From a checkpoint of a small transformer trained on Wikipedia: 12 heads of 32, 24.2M parameters.
MLP neurons of a small language model. Each row is named by its layer, matrix (up: input weights; down: output weights) and neuron, and shows model dimensions 16-271. Each number is 500 + 25 x the weight over its row's rms, rounded and kept within 0 to 999. Numbers have three digits each.
Before each neuron's rows, "fires after" lists the tokens most often just before its 100 highest values on Wikipedia text that the model never trained on. A number after a token or word is its count.

fires after: " with" 19, " the" 16, "E" 9, " under" 8, " by" 7, " and" 4
L7.up1235:454468500500474477503512543500509476532502565445517522497469522486517458462556490537495507512460505530497478503508540487531487522505460491496518506490551492489485556536483466531475535503530509544489523471480510490506518526506459471495522493426492515477503493486510503520546491483494484494493474520491485486498495501485496472483543446517463492501513509530507497467510503495532513502447487486500490523500495444541490461509519514503498507532541489466461557511521482464522520505532515465464512462465525487515495538524492491512506460501517530476523497480449497510506451495496485505524513462575473504516462518486504487491516489499521533495475503502505497468511527478520486455466453493491443524537506506472500491507483471559501494487460471474504519522468470480497541494552493
L7.down1235:497467477518556524479489500520497516462499510481488482468496496483502514490514476435501473499472529510487549468507513513511471469474526494505476461524473479529481485541535485498497453551490459513553491533474493551444500488526479476534502464483519515474451490495531518527509509532491493489561529523529518478489503438480488459533488539557528495500546449517463492487513470506499507525524506479531503516483514523482496493528469451459521487533474492552499494554498478514491502550490481500476461524510514481521541494516489502466500500499503524524509485520501486511512462508496503449453482499498513549531516522513547514510506516501534474533564514492523520497508453514483528501470503486517536494504485462518479510473508503520490520487483491508478496480520513489474490506469549

fires after: "-" 18, " U" 11, " San" 11, " Un" 7, " Chen" 5, " O" 5
L7.up150:484487450484461530518511510498538467510443466511521460465491505477524512473490514502527455487518481484481481520509478510527481539496500510511489497484524514485472502482527496510481524514546518487478487514528498501500480525517431490505472494496473533472516496494492502490509520491512508490515494502518513501502559512524504523507521484466454531543516494477502509477471485496483479490466511516529528532499521503500492515516477443488484478524492503479532495491495539475551525505507525503503491518509491492549515502499497492507485500513490442474418508436475530506512478495483499546502539484542452500521478496496525452480535526471514528546502461536490554467505469512475506501541480475450550503567485513480508477512469450498544512469514496495454517474528504544512512503484511
L7.down150:526466459529533464509495497546512542449512489501482546484496516498481490457528457543480532514518470499505518507484522511494527500496529480500505505491447519500499509504530528507477518544506478536511530520485451540530449469552538523490551505531526488468510460516498518537480469507477543563513508498523492513473468484471462496477520537485531473483471506485480533511499508505513497502531527467482502501480480513523547497519504536518532497496491500517512522548508492507494568455544499516487541522489470505483483536479480492502517504489501484507518497526497471509454478482465491445499470503462519494461458521539485529505503505487507465488486503500543477487478484460525506482518507448507542482481470516453497499490556473512523475496467469464490513468492488477479515498544514

fires after: " was" 27, " is" 13, " be" 8, " been" 6
L7.up471:518525510565512515495504496487497528519512463490518471492495468492505497488525445526494503492473466515534490519519501479545485487543482520489508480470485559456470524484517512471531536498481506529478523509457513525546511494524509490495489461518495481439509488555469498480503497464487511501459463442473468555519516488552436471505505538492456502540468518524455524504508482497500514479495511511496499521541477475503489501488530523477518510516491467483504497460495484464541494496502516458511529476505514531532505490512480464508540515530473489467462517512522461562519500528485518522499508499535499509526521449469497507509558510510500495486479445529470515522499494495490468491499459526506509457502552486490487474472484488515514510502491483501534514520456486491462506523524506
L7.down471:481512498512500483473540497484499478511491485442529530509504488464486526512526456533527499479575487506475510468483481523515488505547489506516463516487521477496512514539530497493499533459496474534451488529512510509519492515480526493491462526505533515522507468543524492490523484489550525504484518491466521520474483430518507489509456514515507496499463544513503482541494483474481529521532501510491528485471520519505465521514521539455502536469507494511445469500471506531545531512464483492486514473502486500529520508477501495516483480476486503491476515514519490461509493464509549535482516468500536539462498474530496559492460550537465500491432512537490507406474496502501507496528468517498524473511480508512504470504483507524504494509479463455509491504543464491518507460470503

fires after: ":" 33, "′" 13, " (" 11, " +" 11, "/" 8, " \"" 5
L7.up257:456552522500490481533501509493480499519499532529486505513490479503477491477549490493461494511509452547511435527527508488513500496534493526450509474472503492524443514461486439511512484491499513495512498471487537480524523485490488455495458463493529490500496486480555528513521517508527490509468520429519525456525496502510451513496538455529488504488532499488499548462494535492521525508495482486501474510499517472494507503470486513502468534520529497477521498467478518456540555502511528510504565494494501465528512472517526464518531491484505544483470478494490513502516510484536548450497496503505496467456519444517528488491519532524486509517518493507534493524518491496500499535498525483510510502534485491486485472503503479557493466552512498507501454530490482502481500535495500
L7.down257:492497486500529487489493506526517511509490485513467501492496494483493474503481481501533531481447556444497559492545458501503504469517511522534465511504540531475504510478467505508477459457508535538540524473514468511508504529503478523493541470510489496507512481555444467497493527501485545524482444566487521497507509496502471484494482466476521451486477507468501490498489493503484491496497541535529522514513506528490506494523520499474521510525495499500486509504547478542532460493484494499477424506568509520503465500506516494446488472495515518500493520532463536471478471532479523529498487520501518485545520535499481496517516493502458487452477474451499497496474527502523487539534473491506503448511503478471510459461485541486521537500490488471502530522505520505531555524511521

fires after: "," 57, " (" 15, "\n" 6, " " 5
L7.up1500:486469521520466537477552469514508473496522511497505534496488514451508520521462518519478508505508508512492491483516502507489481545520498497515504526498518486448512558435501444483520518494548509485488490468523507463531531467477471458485508515468467471503484502470537504469535507501473560492497496513515513497529515478547446485480510493531491505493468511470475471494469461493489507471490510514523538512494483474537532498513513523529520514537555502488510508549489476493530493485481472472519587473478497489535524493501514476537486463521479507507498482513523538530550491482520446513496470511475525504514491439483507510525503519548498513501518471511522525485523557538439489500499492495493523499538513486504469514491463478502504551488514456537534497481498508492513486545492467
L7.down1500:559496483472501479506504502516540484497505503475477512466514503498494475513504511481506496468526477513509488493479491500512502495465468509479507540530538494541546464474530515507499533542505466476436451497519474487539498470480471517522494528501480478525517476453510509461469533495483498497515523511486481504518422487529525499506516483472510510483469486461518477537488506491490520473475486522525511494549518534480465506485477529515462479500505541482505512473537563509453514401530518537545518514474510490490502531483494507524497508492520474517542474507512517489453521498495459531508537458530511502512504530497485471479510474469515485489483506479533520519503501528503514522487496487510461538456507508488483498487521462483449492556487548523532502522513508492497486502522508

fires after: " was" 30, " is" 21, " been" 7, " be" 6, " has" 5
L7.up1413:467497521572518552495516502501506476532490488491541477490496492513531488417537475493454502488520506508526507455530482504490488523503487478521489499506497495472446509481549462521524535464501461544509515462504498495523475510501498551506483491515469513432516550505534526475479481478512515479463498439504491481489552496516461485481497518499489495519525497514497521453492493486500494506502459507478501516514527492521484479510525506503536563504493507481458512496475519487564521504468508493490512490532499527543486462515498486504483486500503496464515481518517475533492542510444505539498512498541507463501497530470510505535473515459465474533463445550508486449459479500520491511515478479497472514477534497524504478480444506501543520501483500504497509488484521507532529459479529
L7.down1413:494459504456486500504494459493527478549479527481490516466491504488490457531501506491479527548523500558479506499507482534514521475511496526485520525464498435494528539498530502487493499531512480490499492483509499511476516510533485497482508522465515514491475520489501475527519497544521521555529506525468505468556481494470479544492465492455516506505519492503461474528524501531461478513483524489499513499490489526500494454521523492466482496510484537512501507546513493487481517505488519535503516506476485507487458525472501487518495483491485500455485526521463530501473530531521541462473509526479522522482473501526519528466484486522475515507535512522483529501496480501491461519502435449485502465521537490474536522480540479517510508461493494475522507512484484517454470471454549

fires after: "-" 31, "d" 7, " Sch" 4, " An" 4, " Un" 4, " sem" 4
L7.up271:471480479520517467489543501514550520492494502490535534478526539493453495509497483495528463523484524494471520477528507534491494526495502486550485456509531507526429504500525491530507522486492509502520497478503534493493495487490454525501481490505513532480502460537483526479522539489501549504479451491518515520449521469523471474515459437450454484528533494494504531481494513490482484532543474514529511549507514515487485498471525515477495522492457507507468483482523480480551507497538505514518498466525537500516485529494521499477479470486517476506473528523534450500504536516451534499481473514495494494508504468572490549490506495493505592485491458523509544507490491542492532532524497489533462443521492495506529468485481482496522488457522510501484519503516524522491523481495520
L7.down271:501511524478464514496489504500461488531507498513480518490495513518527498475494488510497528554547467500506513500464440454491480549478494534493526511514473531483479489467508437496477505502499496509493478490480501468499529508532521529462547486502507500498508496476509523516472527512484485492503506456471524544523496529475517537488540526447532506479475478475512513517492503448535523478465502490489478479484475490500509494492499490564494504476519507477510543489501527516512525520495461488479500519446468484468487478518466500505563537524500492516498544517441546520480482475476545473522513469502542484521519528468525477511514507509510493523489534580489466523446505494481492497461490500496536539509567504490496539478526500495458515514517514482510478489464547500515481517510507

fires after: " was" 16, " were" 12, " are" 6, " be" 6, " been" 5, " is" 5
L7.up424:499529526567491531488507498459497499499512456490526472473534485518498483475481477492514484479517489533478495480531489474529504529503447518469494532495480524459514510479533484480521503497512500529477489460474495529536505504506514473488525497475482510508514487509483512523491519520484522500472483440434479517468498500540445456485517496494514499497483477475507486477496497564511507502463490494513502492566466505505449473469520534485496522511498519443535510494479464476538480485493504464513531471515544493510517516502491499522512521515536492479471479478459497525529493537494523510514443470533522525496465468466494539490470443504491477472521496500513471486494495488520521478502488478467507491515560478552513469508493490512515512519454486498529494507452522482486508547515492
L7.down424:495548514478506518485509488498522489544520508467532519496483475461505511498485504489498540483504547532462524498487515528493545520515491513532472531477513461470520484508454480512492510441527508440421467495511534471527479543474467505531522505529495486484507493508526501483537505514488498518473491522535507507472485508550541514527476468504501501520505491477535506476551494483487494520495493527486545518517516501526467476476500509513491455495531529469495460481454530500514503472482471463498524511491506521530483512502478502513502450509479505524477497489482509517503484446505504524490554517503498534522498481473463501494545508568492503479481489475513526504482483517468482505495437480492525477560529564457487474517493477520437511499461455490535513496525468488515492438478515

fires after: " to" 41, " with" 9, " Y" 4
L7.up900:482511494503484532473500485562464517492494548479509495492506510506473470474514480505526499509482491501495465518509514464509460495473480505504543481489500522468492534514493448480527527483535542498521489503483514532531494518534504544550485517514500521472487491510486524531503493505443523455505537421500478492502496485529473464485463533518519500525480504536476531470472514500560474477485508501512508505504491457489551475498498506519536507497520528470500508499493475504522494487519568511551576488468487510500475512520490524479516439507512534516474546494505458415485503510488496496521490477520510494462493480466508590521513504497495495537465487491549527539488439511524505497484449476494534503519496494512509485503465501510522477501517399456513526493500532551469533466530448
L7.down900:484510474525493540492467521493437501473496467515481483498520506513538494483527510500469524510456491525463504470481495471479532529483526505524516507525448454534504510487541494516482532473544495536515518475474482518478490497505481461543511471507534516509520435503490465529505552497482518497505466476493508517514532497491527514525574487541480505516483498502479465527499472506514523488521492472490453485496510530496509524534435495513516543494500521472515500526458496524515451585509492494476492543488508453516509506475524474509509509487502528517473533501465511513504518495505460512479511530469545477512502530486480485526510522517528501466517519534498503512522547477523520483552508512512517505508467469505495503496539452500471484498491486518498481482453513472511447518526541

fires after: "\n" 23, " the" 17, " The" 11, "The" 6
L7.up598:493495543489466486496485521464543451485502497503505542495465524518496495514518504500467491506468506516515504475519510446503502511489481537492501508462490493474500483463505490473471488460519503551477517499560510502456468491549518517521514481457474487510494521482511519506541536506469532469444477518498555535460513523496491521503487505522471477490528468501458475451461486531521486516506506487474511488524517498506486507501513493479499528476458500501536498520456535462515490498509496527516530503511495526489461506484516503485529477502526454535470531455458512514502521531468485484501560517514497517505471453492468501488513476527463475487480514518489508500514465457503473477551488494469521473558568517489494490538491512456475489479484489575511555486515505508495519506524517
L7.down598:481455510475541494536500482516493484523468486532494512485549491498491511475486477527485514476528511506480532525505489504462499504535521498522472544519502508467490538499494509472529519481523535489521509522531488480489499559481458520477517518531524516489491527533516468492460514504565551499464485497520524479490520517470504444492473477493493474499523484464481545507505504471474516514534487505476480514475536507465503497493515473498508486549532511501506499484543472539491514521461469476491483522502486496498496505550517475530490526492527519502517487484462479486492501505483466533494544513545487459477494483487484498502517471534484486487471537469500467502469520503490518519482481479553484453518525493483481488467552531516500465481524517486503497492486505527488495497508469

fires after: " is" 21, " was" 21, " are" 8, " It" 5
L7.up439:524517521502518509480531424465529501524549519489513487489500498492535473479479528511450469460530496543515490493491505497511473517493477478543492555506485503474512477479550479492511495488530514531485472510497512510518499468472494481515523511503478492474521474532500494498516514501428513493460492492482549502506501499512464526526474513546476499466483531518481470529483521492525460474469488476513526498530456511492478490491523501483482518504494448477470478472482494508495531492490505499513528470499495536483493481538537503480518503496528465502469525519541536518504467527438491477501515538495528508491493463490468510509517483495482502485467443538487495513500526485483465587542501535516530497523503497516493502481491475490512538480507468544522470478479520509502513530510513
L7.down439:479523529483512508519521510532496479488509508471541550513559472491476544492479522470515496547502514504458493501514490503500493487477496488514498498469512531510557510536464515538487495480483509476457443496503507480478540468483489486507522495494515508489524514487448508492519507506499492524513496526516516470477447480515535480497505493468522493531474490464474505507515475475497511515507521486563526495501494471501475504481525510499462478465548502470497463491482495515523524430442476505499502515510465530514541528510501514499524506475484533511509476504470513498491505493492530520508541524510566492517521498535492524482502484505460526466467547506500536485512462504546477505522460501491470449497506504475572466515464489466454489560442513481506470515495480456544492471462509

fires after: "." 21, " (" 9, ":" 8, " Fer" 7, " (−" 6
L2.up1127:477522478486540480518539535515464535503536492480493514498467521485489459489455483459428459482522509515477480531506534484517491550477557478537472545483506497497486521521522503456523482463522523511491505511502505490496474473500530499537522475508500539529507476490509530502466504557516531473535540448515543481489508475508524469534506464489520496510487508503527536545501527534512455503539464484517495488490490498502485477536482521505494459498477468488484539524485510472544531473525513511476516509523501419491503479494536495540496522522510489493473490503487509474499555487524492530490494549483515529509479471484511507487527509510485486506497491529535513504500471495476470481476510496516507463504517511522481494428473491548501491481489480497496475546527487551453499503488488
L2.down1127:511518479492495503509497481495529499485511468521519494517503484509521501523530507466493495461486516483516476502514499519473558532500475507463445483474474528486439489541489547489475491465464497466479510501477484480517505503494527467537484493504488541481550551510495520511481490452504467489499478526504468464473477489490504503433528469498491507503515500499432492505503489507494494469514481562500479505468532516523472482496495479512486523506454529501510474530489541470533510517532496476484476493504524563505492503536540508497509466510477454486468520526503528499485510486508483496546509505548480446540493458517506485506516494518488505531483480526534470518517446529483539482457482491529481494498496498517508484473536516506520481491539504502542536495466480524505520475510496

fires after: " (" 43, "-" 26, " \"" 10
L7.up1298:451459475469545477481511509484515513474467491516482474479533504514490463509510492540453475498514496499480531537463473519503455484502501483536467485511491510506493551487499473493485462515466488488527516439517521480540548488473448491471519534457502499521480489487494464493515506510488557512515516521485470504466515530512491436520493507507490492502541460511482466494478525499518533512527513563548561504504503523454535468514556555456505463504539526501496471535526531529482477487501504470518509463512488497548535511518518499481496451447525504501531504512473527540494483505463518501464492499523541490491485510485447542487502522562533504453499480471514475472480506507490496541509472491528493481556485506514514526539495509497505502503521513452494520542492491483470550492479480
L7.down1298:472513532497428491512491494479478446539459505551467480488542491448505544523451540478516475479487531470530526491517530489481503517473473488441485507541492493495485507440504515429512524493538485514495510514474501491500534537512513513509517503515518505535490481524539516500488531497521480436503502483518486506553567499485532538500501496505475520490514460488516490492521484514501451514462515475483526504500522499494504484535455470514465491527513481508502544477494523474490473521487488459538503505473485501508500467523481502513515469524483505499475479516464489488495510485484489500495554476511461514526502517498536474515538452496475516500485514442474494530515515503480510496527506520508496542473496513516514489459499533528517520467531537555487488480444528548525463518449522

fires after: "\n" 40, " (" 14, "On" 8, " On" 5, " of" 5, " From" 4
L7.up1478:510503536518554507468514494500475462516470535496510499510482533493487486483528520447489532495479459529462489494548487508494482490493471492476474515499505508463494471483482509518509506482516476487516501518524493521505485489464503489523469504466500466477509502501516516493484488528517539495478484545519492497439512521564508466487509463533506475541497466481483532464506524549538528506474512514489518550508530462518544469504530551430493489507498510441508520486502494456519527520512464499544528506524491512491484511504516487481517483476513512448492514499435520513481518475495469512465505518510471479516522472507496554511503512523463466500486482514533452494491530523516505526517481504535501505557525525522469492524474492477505528515483479500499538510494511488481508487484497
L7.down1478:500473488510510501504498493516530517436515509487497483477480531490543466537497486546462518458491452528486498460497496480561528524552503504467509493506481511493554509493515513516490476502477476473506543511491511469517447466545551517458478508513466509505457475467497482464529488494478507516510524518463512493550451499474446487517548534484537471470451526495495439540554510539555499490497525509446504485521476529470499508519482484503491481518530494488499497512485493474482498467493456467480470473531537490476503505485486495534513519484449453508527482540531518518495490495513470495482510513495497530531503513485506525492480516473540499521528463493471461499485509457482514488511534493537518495522465501499466512472519488517488547470476502529519500499508470503494519509531522

fires after: "′" 24, " +" 10, " (+" 8, " (" 5, " \"" 5
L7.up1033:501488515504526478531497494494476523476476516505481524534474505512517500466498491518475451509523504484489502518512498472504504494489470482527483508460514462476495557492492509499505491465481509518523526472498507465552504449505485465467535503467466466489522533472563513500498534495530550483461489485489549503506507531482491490484477493505480513500521530522490500492491542484467526525524494514504496498463486497534460495493548482469491477508497494462516507476480534537500509488526506523512543484514499536484540522488472500517492474505550492457495488491522495497514544456508493480503489504477517525506522510455519515452553537490532504464499487537515472450531499532494497509489462500504487532541501499491500533518429458580533490521506472502462528518492453484466499529469496
L7.down1033:493493505494487483519504495499533487480472543510495498469507459514493553545501544479539532448510467496511530514531501494495489483485527470483497462504502561498464433481463516504544507508505506476500531510474508514503434520538467513520494497513499472509480519528467472484481538499528499517542478506503462457484554523468515493477529482514524458546465491518500499485536523437495462533497513526495548499482484505502491490522477504539485520471457475503527473531488511507500492516470459465536500460457439512505494493528469484477530495503495459520546490489495507443476503496524498496532500484473512479530511494550496493523511474483453520526492497462488508503506452516513522518521459481517542528471494484482502509476511527518508516508493488486472455565483537526518503518502490

fires after: " (" 22, ":" 20, "–" 12, "-" 9, "." 5
L2.up947:487489485520507511507503462534452452511516518495516512497502513491483455515500496503516520515508463488492491528481519518500498485494449523519493507501526515476511567484496544472465498529503504497516514499477529548504510497525509498528478518473532520498505519515544489498510465496484477484525493488476501491487511526505533516499510506486504505530518517506504507536491464490549534469498528542544528527500468492444476469441514500523487492491539497512477508529545490534492475483532482519501480471521511556456513519520484492504505490540483503536497538551501494477512537519517489500442488505532510458483458514482544513503555531492473490473500455505513457513457510524509538527507457511508490471479492499497442496448447486458536521497568484527483478507502510516472499497470512
L2.down947:501500530480486509525480502484508528481485514481483481515470491496495552479494478496503484490447515480527514504514519509485523480490547503469491475498479533508548464463498515502513528443557495494500530522502512513474481511521536493512496496501496483499502482513537489484555487453512478524498511506502533551478523479531527532492501521528522492473482511502510442485502518512502516489512479454506509524509479454508497484525481476522542476485491506478515490498467496449578509531526495412543550502495493485524467513467513506479538525511495528484497497502492496480480436490521502512516479463518464497512491477446480490502462539426526493500493511520478478506518467467496489485478488522510455558547491490534527461472513516490539564484473521506538510554478458528469471473521475

fires after: " in" 38, "," 27, " New" 11
L7.up1515:515443479466483536448485511513537479500526470493501457496526493468479494541486506515476507511563440537499493529473454532487476485533501521509495520430488520525485535471518539465521471499479550489502534482536543489513505506483489471501464485528490507491496411540460456506496468484517514510488498507499517510498479499493522513498477516404478520537494471504497516522489508506468488518494526482500538506504528516468497515518536474507503498512517504492508497487519457475525482516497499487506540490474503501529541507524479450479523464504529475500470492476513502539520523510516503488500489493519489533506501483523510518526451505514535523536475497508489512509457500459501445544565504508511544500505513484503462506548513465521499543459511508475492481475496542508495486516453498
L7.down1515:489487478512482492526466486492541510483526503459469471532506535481532507517499496515477537532475520494483476511498499501509534545482504494531492495526515530549462532506501468467492474503496515513500502481471531516499506451498515543524526492451497495528490466465533505502466502489473457531488558516530518508485502466479459488566503473489493511531501463523521514521516507512495495516499499469493484491467483539529538506485476480493522476459451503491540503519494505494514488537529452520471502509477480468534503455496517483533508540536495499519509523524507497505506463531486528484473484507486496478523507538439479495525500545469484473500549499564534496529447463522521509483501498468469512477500486501497507521496479515498532544487519553501495470493531538502509528505513464

fires after: " (" 40, "." 13, ":" 10, "1" 5
L7.up267:460515512538538492524483535503488504546497521526466461514524475504463517493488549484493489526495489509515486523518500469519499534478513501541502482484533464441452509477497490462530488484498498496529502497553503509511458465513490484518513490493499498488515516486522522469481484508530542479514498488486538450468480534493487530487493479493517517493523503513472540507502518489546448526536471502498496513497468521516471496477537537458462484475511496463466480483511466593497542488478473504509512433536490517503490533527522496486480482502558573464512471522483513492480480496520469515489442529521505498489496521532488517531553476521475563521494492499514508523488496501481496540496485497503472502492546501506490525479465498488523547494498492502483512561482488493497530500461454
L7.down267:479494482525508466578540500510450486465448511501505534522517508492495474452505530514503485477515503492531479542497468510489493471499501513521458476490508476481477513553454480447498488506476489498498527484515478453504459519496460512492506524496496487515483493468522502513490472513463560537518499514554498475479484485468507502486496492526501488531495521492539524530491543473534435486492511461560487469481497518468516508506539522527485494448549519515518483475556502509495512484490485502497484513501514540495490513528496450509508502455464525567490499509474501468519519517498496503502471469490531513506552484551487518491477467508444493498517503445502518539479519494545466546490460545513516509478472549481519504479506534485518521535485457453450535512517479506493488459482548

fires after: "\n" 59, "|" 19, " (" 14
L7.up247:465474507501465496489496542474545521466513569525559504509509478481485495507500518498500516490494467528529512521487501527505448513537517505569494463491528493482490553457547459476506470490543502535519486512535499504486463467529493516492494490458450489481472511492553469462553516508485515490495463454501497516516523507509489521499507458517465520505506511495465505494462495485548503521474500454498502506474508489523521509500518464488494478552509484489481509508457510483513515461502514509517491479523525532503475530484519492455515445543484518445475491479460519505509466509447497503471527514531505524535482480519539553502513495514493557446483454500513481450498488480487489493503495496500504497513517507510512488498463494525481529455527490479456541524501515513500474500489495
L7.down247:457535473517516480500506529571484546498541446506511532512506466455460512505487524527524511489531522513514536485511493511517541501548503467520502466489517468489467507510482525491480511509487509496532520507520497507508500476504495481522524541479499511531496469501473492473525475483486509518444516538512515529495520469497502452509497518510517516498523513555522453481522515546509490498492538446503500508489498523509494474478479475498537537485473529515505466497536469468523530494515470480456517529498494461472460462514523544496503481458522478496527514550523523475511488521504530514467502478482514513525519509534551510517463544478500469532473484494448478523498495532513534480480508481542473495477509459516527503478526521463523519506464514523461443479521540497553512501481495

fires after: " to" 35, " at" 9, " s" 5, " from" 5, " into" 4
L7.up297:493503527481531492475510478506528522466493515528498450514497500529454473523508516471523542495481503516535472514509529472535463511490482527478469572506518531499484470540514533469552493491477495504523493517502519525517464499475476525528487501486508515449481532528497536446555527508480532453484492487492510438491510501509420480484517468525472480483483502482515538534522520512537432510500504498493505538499502462526475499509519537510500495480448507478525464463507477509513490481496492459519487516510524540507521493508492509508494490489508530507494464506480463494528493519502506499508432455511494493501510471496476483519534455500481584493520503501503492504470490495502476541561489533473522519495503516545497485504529518534493489509463464495479494531526498485484547472511497
L7.down297:519478550491520557515520510500461540483503477510518511494504516506504545504520457519541504546499490511453522497486504470496511489544450514486519518514464530523477533464494454523517511492495459501481498464540469502508492486510522499460464480503570549495441501474579529504482511471533479521506537522457495502477540499453486539516546491526483462506479483484493521467519488500519516471558524474479529486466483508501529470487535497491511470528471492501476529484530468475532535513487478484484460509514498505451508502506484518511495505456500515473482480542536518503550459486479495517499523476489512517529463511510533483482557533494515440510533489538473500523485479485506539466483496490484526500494492493573498486497460514512530472508518509468519453499457476553461485498521508

fires after: " was" 28, " a" 23, " is" 6, " received" 4, " He" 4
L7.up349:494497515493501550517529456507443526536474506469503477531471478515526509483485496429463470489541485464505502507504461491495494501512493489472500518493512520488453546494469505486551500518544476487465493483519528518544520541489496545483451477478510467452527512548514544490489503469525503504517501456500503538518543489538504495491505524478477513476464536543517527534503462472536476509506455515515571509519515502526496500500487530521520525494539464467464518510457511531562486520495511496512487505513499507523487479482489511461527514517492487473486473501481515535471498477504474528507463486563497502504510542461493525493495511468474441525506511504505513481500525487444483483474465511470528490583533500494498463551461506494498531501501516464497487545484504503509522479456513
L7.down349:514493506537515474493535480500455489500542539511491475499505507501491454519514525496528511542519500478508483516537473503508493479500460503526536509501471549494516515521538467483560524541501514471520480509517524509472534450536454467489525509533509498476496537478448501489488488466490543496474532583499488508456515511485459518484479532474479512486522518469483548540478485515496444519512497498527492484458449475469514509456494495460519498472492492497508522504507470561507514477514470511464491494506477486493587522479465482525475509483483474471461486523445499520485481530499470502489513489501495513472557524482507490497500506503500528526441508477457509509487471508493510495520489498512488492480510516492506540497476486531525525488549505487442493478488474511447489472458441

fires after: " the" 33, " (" 11, " The" 6, ";" 4
L7.up411:472495517487493478513467548477521547458458495529511497489439539538494496532527516513555531484492438524483482502460493481520504505521493516500453481500498489492523525540516492496483494459479497497490527494482551489521507466500499510521442490481518489491545504562517482470532525500491505482467497461528530467485518494528481519504477449455504512543484512489466504500487449517472471484515508484525499521484524478495546513520474487496506540496500532494452468492546507514584482523489511506548517491481479491507497482487463487515486471496464520461500517488496522497556506512517461499504497467459526510472488490485463501487554540494506515478469500537486485456523548539501485477450491514515462502543530506495502476496478519516495501527508453520479473474523489460505517460492460
L7.down411:499523510529490526559462515501465519455505521474472541533493543483512554513520466460459501427485478471499509493509504458518525517479515459503499512514475511501469489493453530464468470523474508503544494536525471479519486535516477531517496523535503470478477519520463516531476511490502492513511539508487476525504512501473551466439538504529509473541484465501459513485496495471479520470487522489484471493498522509449477511536511480519526477470504525491482535526519500526498470528526535515530504560492488492520475493492468490481495475460487504510513541485494504491486530519515455490534514471488469482503511484531520456531486460429555448478514532481507493518512528515508524479496494495507504523471524515498528525535535502475489504535518504502480516510474537485494503534523511

fires after: "," 35, " in" 34, "\n " 4, "In" 4
L7.up1427:455447525481532548465483539477556516520516498526497486494503490513471506490511493486528509480539497529536534441457491503480434476535488554507525484516503526525452511466476496531511510488510514531525508524523489526486463497537479464513484506504487528519469485503504523500466487489508484492465479500506489533508480484512493496488506495482470503502507565475505533482501509496483466505490502484476498516514488484474493498529505488515516513505484506483495506491469477522514493510539533471490514537516504499469551538523486466496530440521495503520500509494458467555536498496498477495492496498534463546518496479527511520466476476505539549483510479500510545481490449480445519554514532493523544477493494484482439447507506484512503476470498494467493474513515546521488503456502472
L7.down1427:542485491508509549493469504507513511499494489503475479509518495491492513525477487462476486530502496519455490511470496485503507524539513462492517526545530535543528522479506488477485488465487554509529495493484472506500520532468541507475509502447514521542475452499493463460503489482511455515467503541519542490472502544489500545523503520507479511492485513516524531527502495506499560474521513475525481510446473492496485506451483486511466476456489499462493496493491470439523494498513501519503452499486481484481496499528468508532499504471511516513499490525526507489538463505463485526492473490463490524531539493463516480488513567467491476475518513521496503480517511487538499558496509476514488514462482520525564536507462536512489495516556514553507472469490508486521490536489451

fires after: "In" 29, " In" 19, " in" 18
L7.up395:519533489496513493531472509454507514479540521505505481502428509518512441521523494529516511502518451507459491513458472514486496548496494527510523486511515493522489506447541479483475491529514487542462503494538511546516492516524515490502464480519488530495495456506502491457519516535498441517536467500474527494511524504500511507567468463492511504532536530496491467490509517525467448498542525473514493519452512502521520485528487493492514485514487521491496524469556508523527552486522521482506494513541474481482480506528490442453528519538484511508476551463478547466488470496487496474509532523461504545442484530499507528446524493463540541505497487570483519505463496477470523520495535516508502526490490489480474504496501479526529513458473491504483475480542530508475490521582504
L7.down395:518510476476462507489483485494482461508471510520521512498531496486513541545464509444506539487506457467544509507522535510474511517490528504539503491513460499541474494493453479504541527535507499492482503565481500529498478561486549539528522493505501487520492474443470467523435487485502477527537490483514483523529530510493521518481557490514501478536471497520514501500509489544467499514475534519522533516537519488465500470512401519497454492515497530511501508534552439506486502541538482508475504533471472496504476510515540477492481496489487517507511480516494493483494490444526519486519505487525499496484458519471488495528480500449483489473501470493521496561483483460504507496490504497512542522496481511523539482506509492445497523497523497500537473538493529492540488466519529

fires after: "\n" 39, " (" 15, "." 8, "|" 6
L7.up1492:467479527494540501479519532476488515485459532522467520529454464519503491461519513527462519446519478516494477522547474476519458475467512502506499524509474504465511495487538481504489483491550523553514465522457498517526477492506496475501492522498517505469493486484515512482507499525506527515474506457497509500506508525526507507516493476572509495506526489505484581481522534536501464524517492475480500505544488478547495462530521538505440540523458483473523490472489521518503522491489547504467489522527479500474502484482514516482481502485537529422504488553496519547529482470509497508502532487477514543508490505491497508502486469485521517492515488526496504493464508508511543526532566499458525495515474493530455527498425535519491534492474506500521517511490456489471505484479488
L7.down1492:533500497500479494478553501556469510480528508510497517488531519466529448523448546514538486555520482531528528487496481534461527521490472493514535421470508514504477522517494493493476527523494528526512556508548496454485528465490505480513508485485463497523489494505496466515503522509497547494527483542510465494500492496477547498488516489521516537466493474470489484485484497514536491501467492505529509543458482482497489520535480481571513506500506496510482486534514487496521504468453458473453494475518489499496489458483478526495487492494489460519456540518501463492478504482479509501524491465537512432496474473510535533488471538505509500500486505421495526539491514495499498530510516510513512538521499500556522500426539514482525529470481503469454458493496468505513526513506558